MLP neurons of a small language model. Each row is named by its layer, matrix (gate and up: input weights) and neuron, and shows model dimensions 32-127. Each number is 200 + 40 x the weight over its row's rms, rounded and kept within 0 to 999. A neuron's up and down rows have the sign that makes its largest values positive.
A block is one neuron, or neurons of one layer that tend to fire together. After each block is what it responds to, as a language model described it from the Wikipedia text at the highest values.

L4.gate101,175,188,136,231,225,188,307,151,166,113,192,176,197,264,195,232,204,158,186,205,265,253,220,185,206,189,307,152,147,237,159,207,222,201,187,204,167,145,186,155,186,223,276,96,212,164,233,240,258,250,186,263,206,258,231,221,173,192,102,170,148,196,137,174,169,347,180,255,166,267,180,170,199,179,205,169,178,172,227,118,212,180,167,221,190,298,231,236,255,140,209,211,228,212,218,185
L4.up101,159,198,182,138,242,202,188,109,154,207,192,159,197,241,231,131,144,134,244,187,213,229,173,158,202,210,227,130,189,150,185,183,177,184,283,186,156,166,203,167,144,278,221,129,250,219,165,270,203,223,183,195,159,165,203,223,200,317,170,264,165,185,199,159,204,142,172,158,180,208,174,137,171,187,237,196,206,199,148,281,209,141,234,153,107,226,204,136,155,218,179,182,184,234,186,218
L4.gate605,220,317,140,169,183,199,177,249,213,202,202,231,229,168,210,158,257,195,178,247,143,223,124,186,221,171,179,218,225,199,206,260,203,213,196,137,189,209,257,244,171,181,205,234,226,231,234,184,168,204,232,179,228,182,262,182,109,228,155,162,193,191,210,148,243,191,254,230,152,181,253,190,133,166,168,202,175,173,162,185,228,225,265,254,264,217,228,195,164,124,294,153,185,143,209,212
L4.up605,266,263,193,144,180,212,221,179,180,197,170,269,180,228,150,164,138,141,188,197,253,241,116,181,211,165,238,193,177,159,208,239,180,114,236,188,214,208,181,188,271,147,251,121,140,255,204,195,202,276,178,255,192,130,197,156,166,204,206,215,229,177,217,201,153,215,211,275,247,287,228,187,227,165,191,198,226,173,182,170,224,219,121,201,166,246,179,177,216,154,206,220,166,168,146,208
L4.gate733,224,237,196,273,181,154,249,176,159,196,210,195,213,252,253,234,168,250,255,179,190,236,196,198,105,206,164,209,106,201,219,167,208,183,232,178,164,244,218,181,172,216,203,194,164,113,233,244,200,246,236,258,195,223,243,232,192,195,185,240,238,179,240,157,182,271,201,241,245,221,186,187,256,195,191,193,138,212,248,162,166,225,235,297,186,193,146,177,166,220,263,217,246,169,202,173
L4.up733,229,237,207,277,228,223,213,241,147,194,233,216,187,200,183,132,223,201,213,251,192,117,206,226,188,171,167,143,155,201,157,202,155,204,277,171,171,216,182,131,206,196,156,114,115,224,237,187,277,201,159,206,199,195,222,193,149,209,135,253,224,200,146,234,234,262,199,188,181,140,227,204,194,202,210,244,195,137,335,176,164,228,218,298,150,216,172,194,168,146,230,142,220,198,255,208
L4.gate968,188,217,160,259,183,180,158,237,114,139,148,335,202,261,132,174,113,219,216,219,196,265,168,191,194,149,169,155,218,229,153,240,189,208,244,214,188,167,224,200,206,187,168,192,246,172,235,171,279,196,157,199,271,206,133,250,223,201,184,183,220,189,162,212,218,260,200,158,218,195,206,192,245,151,140,179,167,171,176,212,231,229,189,166,225,219,192,236,197,259,217,253,231,131,157,230
L4.up968,224,205,225,167,216,208,221,165,209,129,194,223,218,146,187,192,163,210,187,286,285,278,146,288,189,274,157,169,231,200,165,276,192,194,188,172,186,152,227,191,196,203,182,229,203,236,219,232,260,186,196,192,191,156,201,157,163,193,194,163,212,229,180,245,151,218,224,249,129,240,164,172,183,204,174,114,167,167,298,195,298,185,200,239,143,175,212,127,262,232,207,234,206,181,204,155
L4.gate1045,181,232,187,126,173,187,141,294,227,129,180,176,154,213,203,253,175,183,206,163,142,112,211,249,237,221,152,238,122,198,212,228,176,225,201,170,203,200,138,210,210,238,263,158,257,141,216,219,237,201,168,117,252,199,238,261,260,199,145,191,175,198,196,229,239,212,149,152,183,212,171,220,274,194,173,230,140,179,282,222,195,196,183,246,97,220,201,236,142,181,121,255,230,260,192,200
L4.up1045,209,235,191,185,298,181,166,198,206,181,251,123,267,200,113,197,196,214,204,168,186,193,130,234,188,243,138,130,168,192,156,219,182,190,134,177,195,132,189,176,204,133,311,179,177,187,164,148,210,204,232,174,165,154,169,224,146,269,186,210,243,242,158,219,222,186,140,215,206,273,133,165,204,130,246,172,198,176,238,199,204,176,179,219,129,226,205,147,217,148,214,211,252,225,182,132
L4.gate1065,248,200,274,199,218,228,181,185,169,219,195,133,177,175,249,201,294,243,253,232,237,177,179,150,154,240,116,201,233,165,234,190,208,257,273,288,204,285,150,216,203,181,234,141,282,188,195,153,191,166,184,245,230,149,208,192,223,164,164,217,174,207,207,163,251,149,198,144,186,244,180,202,245,218,230,244,198,170,163,190,206,129,173,235,189,227,170,184,172,152,179,203,266,274,180,219
L4.up1065,280,312,200,208,174,250,248,211,157,147,179,166,201,186,234,166,242,166,151,226,210,177,165,206,191,247,159,199,212,268,176,204,173,185,255,214,105,245,161,150,187,196,274,262,160,185,172,213,204,213,214,211,218,177,197,205,236,199,145,202,165,149,192,174,233,263,242,285,192,229,206,212,223,231,277,244,201,192,249,227,271,175,217,195,200,199,169,146,176,204,225,194,175,203,207,233
L4.gate1068,158,291,169,227,295,191,248,195,195,139,238,154,212,186,268,182,220,191,184,268,228,255,160,107,243,187,158,240,194,194,215,145,197,173,167,157,121,158,139,226,137,252,144,234,209,201,167,244,229,170,199,187,146,275,144,200,214,239,194,251,179,200,186,255,265,187,207,214,219,185,215,242,259,188,194,210,254,191,232,218,139,132,211,184,177,190,144,148,167,189,220,227,149,222,267,192
L4.up1068,150,245,147,191,169,216,189,186,105,156,175,265,190,120,211,206,217,203,181,172,237,225,219,146,207,152,202,240,147,222,254,216,228,176,218,143,219,187,155,278,168,169,167,124,176,252,173,243,228,175,164,269,172,148,219,174,145,197,218,233,239,232,182,186,260,173,210,232,236,233,163,114,228,145,221,216,227,125,246,221,206,254,190,213,153,253,165,143,197,219,194,231,180,214,239,185
L4.gate1176,158,232,264,222,231,203,110,142,218,204,230,166,232,216,198,139,318,183,247,175,128,202,190,170,202,268,191,214,177,166,277,134,209,155,208,214,137,243,200,225,264,184,215,163,293,171,176,207,208,199,253,207,177,171,208,284,126,187,185,113,209,182,258,242,263,225,180,200,145,211,244,187,231,168,298,127,221,161,250,192,253,214,197,145,171,237,213,200,224,271,203,214,215,213,252,164
L4.up1176,185,254,192,192,222,191,166,158,149,196,146,265,262,203,186,245,237,181,185,175,228,184,216,207,213,253,291,152,220,296,228,233,249,201,199,238,168,163,124,149,212,259,266,185,154,102,240,295,167,238,166,171,192,167,203,181,207,237,150,293,186,191,179,252,167,201,180,206,190,206,186,114,215,188,217,205,212,157,255,245,192,112,248,276,179,223,254,194,212,213,148,232,208,243,180,180
Description: Infinitive "to" after verbs. Fires on "to" introducing an infinitive after verbs or adjectives like unable, trying, decided, in order; weaker on "of" in "son of".

L3.gate645,240,294,248,213,211,224,294,216,197,232,169,186,163,240,252,204,284,210,215,195,235,166,142,184,212,176,186,164,191,205,172,258,231,219,270,203,191,225,214,210,134,207,225,110,169,143,227,204,173,203,230,123,249,222,234,178,177,273,201,231,198,202,246,232,217,251,197,173,246,246,197,223,236,159,167,249,255,286,189,162,240,209,204,192,173,211,195,156,247,167,187,238,157,238,195,217
L3.up645,168,221,205,166,285,193,192,173,142,149,152,196,236,219,330,211,233,181,250,153,172,201,193,211,212,297,181,133,85,179,197,151,233,280,240,191,200,229,207,262,256,186,221,214,186,182,222,197,225,183,212,218,125,174,208,222,224,195,194,216,192,222,145,206,269,190,208,170,257,210,216,134,192,216,245,159,165,233,236,250,206,207,194,140,181,227,285,218,210,220,186,169,248,254,210,222
Description: Pre-verb infinitive and adverb slots. Tokens just before an upcoming verb: to after planning, decided or able, -ly adverb endings (urgently, openly), and auxiliaries like would, has, should.

L5.gate15,190,271,198,194,195,258,182,183,269,282,160,133,161,213,195,201,123,226,203,183,173,152,197,190,170,172,207,181,161,198,194,195,284,228,309,151,254,188,187,173,208,244,78,203,162,242,231,239,254,148,200,234,193,236,175,231,269,200,204,198,218,202,227,205,174,193,241,178,237,241,225,163,218,98,143,194,179,242,124,240,164,207,236,204,186,198,248,222,172,214,254,173,229,181,175,254
L5.up15,279,259,162,342,189,193,194,219,221,227,193,195,131,188,249,221,216,174,250,185,247,181,198,187,113,188,213,219,174,229,309,153,200,236,249,179,186,227,163,199,186,211,208,200,179,274,184,263,173,151,208,250,177,272,149,201,223,182,177,138,166,190,229,181,158,132,214,147,169,210,191,219,195,250,143,181,184,170,232,177,184,206,141,252,181,230,220,266,205,155,234,161,225,164,187,222
L5.gate210,175,142,163,275,235,176,176,243,246,219,187,240,271,155,226,225,235,261,217,200,217,201,189,213,197,254,169,225,224,277,177,163,200,256,166,211,206,157,199,160,233,249,154,134,192,166,205,208,253,164,144,268,270,253,199,153,273,174,213,181,196,164,222,261,192,168,176,193,215,192,226,210,232,240,270,189,240,216,257,206,175,145,126,171,166,124,262,228,212,226,220,207,164,203,171,135
L5.up210,182,189,246,248,204,261,119,221,258,233,252,214,214,151,304,248,180,125,254,211,163,149,169,150,247,235,195,226,259,217,210,220,172,173,216,180,192,183,212,186,274,207,133,183,240,172,218,232,154,216,180,197,132,173,168,148,187,237,243,161,128,226,206,200,189,176,221,185,104,196,178,183,242,169,257,157,188,234,180,160,122,219,232,254,179,250,175,119,205,197,146,221,174,237,160,210
L5.gate257,272,153,176,212,145,227,199,177,223,252,219,212,218,273,227,216,207,263,252,244,184,175,164,155,264,174,106,246,222,215,164,194,165,176,147,168,178,221,121,136,212,165,185,248,175,199,168,197,237,120,215,189,245,163,242,178,193,204,155,214,195,147,173,125,222,161,234,293,114,175,147,244,218,147,242,159,204,201,225,262,173,240,175,294,152,168,224,193,161,248,207,205,165,276,164,209
L5.up257,266,121,134,261,209,210,205,157,214,194,168,189,206,160,142,182,179,214,265,198,193,204,174,202,238,241,211,114,160,196,204,175,203,213,221,232,189,252,205,200,198,261,175,231,142,215,232,170,234,200,180,98,205,231,207,140,219,176,189,140,235,133,168,204,189,180,204,203,251,203,196,253,263,285,214,212,178,289,200,244,201,256,210,262,157,203,162,237,193,209,94,189,237,185,196,248
L5.gate368,254,225,228,278,184,186,163,182,117,100,172,169,282,204,204,267,145,283,142,182,161,159,172,216,138,238,103,215,225,268,166,222,110,140,188,115,201,95,159,160,236,299,206,197,275,136,199,206,212,151,194,259,198,208,196,214,247,203,230,238,178,141,172,165,167,211,195,211,212,215,174,147,173,230,207,153,208,205,241,183,175,282,206,172,147,186,216,182,182,193,218,197,223,214,138,141
L5.up368,192,190,150,269,104,237,191,198,181,207,195,177,251,211,163,228,198,200,171,221,171,180,213,170,183,272,178,155,202,244,196,130,207,192,191,205,168,203,195,177,251,127,150,252,194,249,203,264,184,185,176,238,121,208,220,233,209,217,185,223,200,175,229,165,236,293,157,217,177,175,203,168,135,207,187,239,200,252,313,158,148,245,176,240,231,152,253,264,216,175,261,192,244,221,214,179
L5.gate509,196,220,158,248,202,196,107,247,155,155,197,208,248,233,172,199,230,133,195,180,193,189,157,265,214,201,232,194,210,148,221,214,181,166,209,216,232,172,171,219,188,179,190,122,299,153,214,198,176,219,224,197,220,316,158,230,232,185,154,161,145,237,243,215,216,176,162,187,192,174,170,180,188,134,239,158,192,180,220,228,180,213,196,209,211,171,187,154,234,151,175,195,174,168,199,250
L5.up509,344,148,132,212,229,232,159,192,193,146,207,220,183,244,160,228,170,183,175,209,131,147,155,223,241,171,193,197,188,177,171,222,228,223,183,250,188,227,222,105,240,161,192,87,183,235,256,299,243,219,159,253,172,259,154,198,223,218,191,239,213,229,205,217,169,194,176,244,202,284,233,162,181,259,221,194,244,229,217,162,142,214,252,211,208,233,153,188,272,221,185,161,129,132,207,254
L5.gate577,152,274,193,179,146,183,142,208,186,246,223,233,209,187,171,248,182,218,132,142,171,162,194,195,130,218,225,228,193,179,217,227,148,184,210,204,217,230,144,246,231,251,141,272,180,101,260,197,186,112,216,183,195,244,189,190,262,114,206,221,150,251,139,239,213,159,269,202,201,196,174,209,243,183,216,139,199,180,167,239,210,206,196,248,259,198,259,201,170,219,200,207,178,253,243,147
L5.up577,229,276,260,210,167,191,239,199,231,135,174,254,185,124,253,227,190,229,221,225,250,195,247,201,106,166,127,225,203,221,230,222,156,224,270,247,146,172,194,305,232,215,217,186,213,145,198,244,205,263,160,172,239,245,243,222,210,171,236,154,154,164,190,178,228,193,259,262,255,175,219,190,250,215,170,176,172,178,301,145,93,151,215,266,241,193,132,208,145,149,152,214,178,249,249,212
L5.gate689,209,166,249,289,184,174,208,256,297,258,223,258,180,250,267,180,246,192,297,235,215,212,206,83,203,215,231,178,126,278,182,223,182,202,231,148,183,224,222,172,232,252,186,212,145,251,245,132,169,171,154,204,225,246,162,212,275,233,163,210,188,220,91,173,252,237,152,137,220,158,165,214,216,186,189,257,188,182,154,210,165,178,261,121,220,181,273,188,196,226,213,158,178,199,152,173
L5.up689,231,212,130,165,184,156,245,194,188,286,173,138,215,273,175,197,164,224,173,179,122,280,128,147,178,234,200,237,197,196,195,176,148,225,209,165,189,242,281,248,168,177,267,205,241,248,166,193,163,195,169,190,182,166,187,247,231,271,209,285,229,153,167,199,214,231,166,133,212,209,181,210,184,200,176,239,206,237,218,145,190,193,211,185,188,110,283,194,137,245,291,170,224,196,166,176
L5.gate844,171,206,162,177,193,125,200,201,204,182,231,248,154,145,253,153,236,232,162,265,175,189,159,207,202,201,243,165,129,175,195,205,193,240,152,150,199,191,151,207,246,170,227,166,159,136,201,248,177,211,195,230,194,230,193,207,229,272,234,186,150,221,115,145,177,240,248,248,240,222,180,183,191,200,156,184,185,197,171,287,178,223,202,164,222,115,161,159,206,258,200,214,200,164,206,152
L5.up844,226,268,160,240,208,159,246,229,109,129,203,252,83,175,224,239,213,221,219,219,182,266,181,142,270,191,193,297,175,233,197,248,154,206,212,177,192,303,204,177,177,124,238,142,173,179,210,226,143,178,185,191,238,174,112,189,271,180,202,228,254,219,163,225,263,197,210,285,159,212,192,155,293,155,246,208,156,216,235,186,206,185,141,180,193,179,200,177,183,248,232,246,210,207,235,138
Description: Infinitive marker "to". The word "to" that opens an infinitive after verbs or nouns of attempt, ability or failure, e.g. unable to, failed to, attempt to.

L3.gate55,226,189,276,195,158,147,216,261,243,204,256,186,177,157,228,250,175,270,197,133,160,216,201,204,205,200,177,115,197,142,243,201,246,193,246,171,198,197,222,235,174,200,141,184,161,194,229,232,200,171,177,193,211,167,285,137,134,111,237,279,236,148,185,147,139,168,167,162,252,178,210,167,257,262,208,231,199,191,140,247,206,262,152,198,205,249,225,175,156,209,237,190,224,172,149,148
L3.up55,266,262,253,175,177,208,218,234,186,112,214,270,188,228,190,231,206,183,211,198,128,143,198,150,205,223,237,145,294,168,122,180,187,207,199,175,163,185,181,147,153,188,263,132,177,228,184,106,171,227,202,279,282,236,220,299,236,191,171,192,179,208,193,238,220,234,190,156,165,209,146,193,165,171,248,197,94,238,222,243,201,193,197,166,156,217,148,211,171,203,220,241,186,190,152,156
Description: Section heading closers. Closing == or === marks that end Wikipedia section titles such as History, Early life, Discography, plus some table-header pipe separators.